python train.py --num_key_value_heads=7 --head_dim=64 --intermediate_size=448 --positions="rope" --rope_fraction=0.25 --qk_norm=false --parallel_block=false --init_std_up=0.0218 --init_std_down=0.0 --learning_rate=0.000236 --weight_decay=0.55 --schedule="wsd" --doc_mask=true --max_steps=7212
MLP neurons of a small language model. Each row is named by its layer, matrix (down: output weights) and neuron, and shows model dimensions 0-148. Each number is 128 + 32 x the weight over its row's rms, rounded and kept within 0 to 255. Numbers have three digits each. A neuron's up and down rows have the sign that makes its largest values positive.
A block is one neuron, or neurons of one layer that tend to fire together. After each block is what it responds to, as a language model described it from the Wikipedia text at the highest values.

L5.down25:124105144221141105103118191124138099196184111129090180123142128137177146098146133099146177130128096061176099164141075126159152083105199119053096096072138103118082115128089123175096144131125136187112140142097139108171102070106180133179095188107178115124172098169124115102110119133121146142180133140098097103118136132117149110134119137073118140106111101150135153157131107160211090142126110151161129131121135105129174142105122115091135070144044102092
L5.down75:140171058090119072149085164183100175165181120082146119181078130160142141142102122154098145061111064154088080064131125179151156105128074140131157131063117162120168081126138074134146130136100110178075092157179119098101168139159138072093158159145108157165108152129052106117081098168098128143098114113148109150095132162080097146085112124145138122152076086126126084055112102130113167160135154165126134140165105108139145111150098133169126119141126158141
L5.down209:116120121136105114075160139166104104160111111168120158102145137100099160058182124126111136190121109126149131113153117109161130138102154089138132105082119122165105097138124154158142116127100164175197083091106147165123158133113161102100105192146171121084121076115114126173136162174130164084115106140100105143120152144125116135112065152110081108103143159119100162142079076177135096189192070118119128162136134170106192149098092131078124116148164121074
L5.down238:157132158098130190127177139172102072129131102155130089143206155135144139096090090148068154104129196119149072126102112156174143134125084101117088145140124126086088170155180125178090188126079123137124100105141158055146124079126115061114142168148131160119116088122096162133084098124137100086150096056135135178110096154133173086095085127140089215143108110138172089097171164153115075073107149107132139100087070073102114115124141151133172148071132138134
L5.down267:130173113123138160140149125082120137088130133075186194123100144125135100149097171083140164175176181098148159075127119074135120115091109093147137181111145164086095159123188112144124201093106130165123125101091092155105050156093157096104155114150151107111145117145086135118128155130138178133161135113201132113133133192073128128113180131076107093138112111146107080035083101202190147157141174054156092153108102123063113119128128154076176120135140099103
L5.down281:172153157175121177121130154153160085169131085128107064095109129122092141109085116168157122153134155165168118109105130113152134108141106116125117164134147073169090114135074148092080151154090138141125100126089147150164108081111147178163079125143157098144123162122144141104148118148157157136130102142118122116138147162146143133109187137102119096097141120126142114210115122118102110141130201136130141117147147126105167152055114174110072120151143175153
L5.down341:092121105088121159150178141171151142123164152104082097177151092145099117163197137089139108135106145169121130079161117175103105171117246124127116088126128214050145147145157142156107115142104143114100107129103103197110137166085135129104122093100143153159141118141077170180096170110138133133105126165137106109159106171182124159109154110083129123154080146115117119127124151114098157134108120136079150117158140172088096098106159175113107118145143105145
L5.down370:198104119162073176148141173157121157156124087112158127175093072113059169149132126121148160099190132172113108157180144108184121150155129132158148086131107131137104199187169129074162108082124117142118060139116099183103103118097115139103114121110146168145170126105184139126074165141099080064140130081135156149074140167141093146124162126115112074148084090130161087045152163138089127155153172112153112102163133149128124104161091124165124104121146159146
Description: Word pieces of words split into several tokens, either the opening piece (organ, m, n) or the closing suffix (ations, ters, ices), most often in biology and science text, as in organ-ic, m-ice, limit-ations.

L4.down5:169178146076074111118129103147127125133129112151120124121158112106108112113124138154102130148125151080105126112130090160152129102114159135152065128142142080152128147125100187171066124057112150113125089115100153145161154165117082179050146161089083156119122133061059122082194144144066120154111151121132115133126059160167070153139146124103144087116107183169150094093174134139127093079120118068096112098160091117138155144122110068184157191101163186136
L4.down105:096136099167136090130167127107122112091174092130142094145167100162116158129130152107125135143146107147125101105119103143198077184167157122107080054171082124165077131101092210143130056119119178103145155076103166105149136115097155174112118157090115090114157110131109125108146148132059119113114113127091111151195120141119115119143092100124051163112140095151174081145120162165109178126106205146135098062192179119115186112137081128178147140073125062138
L4.down182:169134086146045101100143128158140186124142169108124106106121117148134122102130074119153127093141070114142077049145136174177101087105177098160103137134097138112155134089116200045087157122152140141161137202135134153157110119046115139128139119100117149167139148146151196200133124118150162113088107131104156130101166159095136097126132135127102154151202124171144096107114110120135127149145177124161127103155126154051167123065114145161121156115136123171
L4.down228:110128107221124144155135124123143145116122160075151146161108096119131136126113083121144137131148134120103161182118143079140162108173057175133133099119117087181131129186094094115081157084088192072143125108118159122100032124114129133164138202173168150112141094158159153144122090143155160129142154118123158090089144150145114165080103167132087103081149135089129119131083113128120149118180105162078170155118120175126154091134115136121163132104124143103
L4.down299:143152145141152145161135117109093178142120106093136184117132079150129142153134067113106140116137128101145147087126095080143132141085088106185080165145157140130165140134181170098143074109146160155124098105176160107134118112191140153093143128118062176139109177109101135111157144136041133098112152159146138097069117152104142100085126105107075156136071228169170158168119147104123118050106072059144165111156135155134100154161143144155106183096132141181
L4.down326:171193115078121113136150090126136186141111118078105153130138106148098160150116170098121136168118171143085136140090097130116105165126169153135078142192139141147105150096155113172151103064105091161131136087118166113167085158132113129087113106103095102111108157105118051158114139188110119145080184145102066108073102138145101188155115118096130118075114140144103139148105093115105125116127124090145176145144121143157119157120073086101148136092112124112
L4.down390:110089142137111096102200083108169102194128122179163088124151095170082068127160116083141133123103128167157102169115125086080148109126078131154146136168109140161123122129119096119174084137085131072194131173181104118108143078135147161136159112152109069139119133169051145146136042159167109174194155050096141179185190184081126121182177103163154134093098076132162198159130124115099122138154124094131163162088095116098149122135144103104155134091152181117
L4.down406:071133134209108077106171103163156102213094123152148132144097152188094146108178145153075124098164137109170135036149117145124082134109080151152118157108133126126092095197157122187108103163104137088169158138104150145095149077167092180116159094144192069090114064138111182183077092072095163111152102115189168160147142127160106113099131105090165076184127067157116148127130147141103119188136134074100145107136130150069094158173088129102184132146121146134
Description: Punctuation right after a small number, mostly the comma between day and year in dates (February 28, 1985), also colons in times, table pipes and thousands commas.

L6.down338:147116119160071169130125107146129075169108146178156126133085063152126089074137134141181111162099066156097110133119132149127127174116094079050121084086151134180128119106106130108139138093180137153146120126101169082126087099156090125132046103114113088122076110109150120152102089136121106184175155124132174159145104131119130157104145132160119128153129151139100156164148121123112109128170137088120116147113121145146124118127148096117112166155111151090
Description: Colons and decimal points between digits in durations, times, scores and percentages (3:25, 25.4%), plus some mid-word fragments like ar-g-uing.

L4.down28:087115148142144100144132138055153160124153159127165118153125168129083171136107088130127084159159134113122096141129145158138142100155132144098116162125163098118156121158108187128126136106187108175153110076033177108122134141166119171158100111100133109079140115096151132128096107152111125147120105134109107074167127113205151159153126124119118174113124042137134094157139100159118124092141107138109129118141144025148162150090101136072150111091119118087
L4.down118:125086105099128042127109148180106151144129080111053052092107117152134103172106162135203142160190111120147115180128124109175160126175145120161085147095201163155086146084139140120151132143136142152077130190110147168145163153061142165113116129128159083074144125096104122108119109164121153167165083155101102131130133145119154171119146149132154103130133105114108184175127109118134118121179127147143136096133175181148119154101104108100145143148142154141
L4.down167:130164131153113160079186129182138101156198158093165088128151179116126122121187150164126149128155154099092171125125082088166142107114144153083111089080107150170168142129116148185120089129165143171184070098112091140152149166112155094100167143169172146080101093135097175136140128145159090075079157125165177191060134093132151101169083070145142054131148089104137092161085131105102130137141072124130131160102070119129092141139148141115155106160145150149
L4.down180:137091136126077132127084080145157111116199116098149201084061130174159108154145121095080109123102129143173125141084115161117113127108135091127076190085140097146187146102108185168129154104144176187174134130108136120135091195149161130154111164139122151085076091111145079128150136156123123142173055123146087094098036099138149100174127100123121137067187129142133140126122152136130108187167095136104146126157131148119089180079119178135198096131116143115
L4.down281:130021143120168117156146088167101161120178174156135085160064110136136134123150122158146105097107093138151087106194126134139154086182114133120122131174189108066144103128091055119105134122147171161125112125171120156111122067114095163151123127146123151130087149035182091115159120161120130185132206113148103062153170209164164107136110154186125112131149152081132176138012127142196147111084147094099109175183140159133155100160122180049135100133177049115
L4.down347:096143109110171148152077160133078143069159155113139146121064098153162120167177140124095112150103113214094142065091091170180090056121101141120156138145172148099159072118132100091080101158123137157117168133085139149106137105127100143106130152138150145102088177106159066164110108086180154151163121132160136139135122120087088103112142121058155147136130056097184131133146109081159125111091109119158108101129112124107092103142180175151137069123129144128
L4.down371:137135147162184121126163143098103187157155094125107140141122163125139112133108164157144148110114136153120141115143124172117126129142174114153070170107171146143125137141046098171091146184096136133131090149165053126149114136096122169098118133138165141095101122117162134111086163124122173131161139161124111058136127177147134123121127095123152109060133120112141119094138095211172173200116130130126066196119085113078128113111120167142128093125172119060
L4.down436:093143162144190128085152126106128088101127149137146176104164104132096095164111146106122101083132052121093155091072113142083120049101182133123087117107101136102213105088126125099218147170074097145170152177160194154159138121147156115117094112087096207134115164129109127158180117127130126120160109141114119082118081128147122145077153114087111070114112094142108164102116104113153148093145133132167102155180150175180174073118144135092152147140148117133
Description: Opening or middle pieces of words split into several tokens, where the rest of the word is predictable, e.g. trans(fer), d·iam(eter), d·ol(phins), am(ount).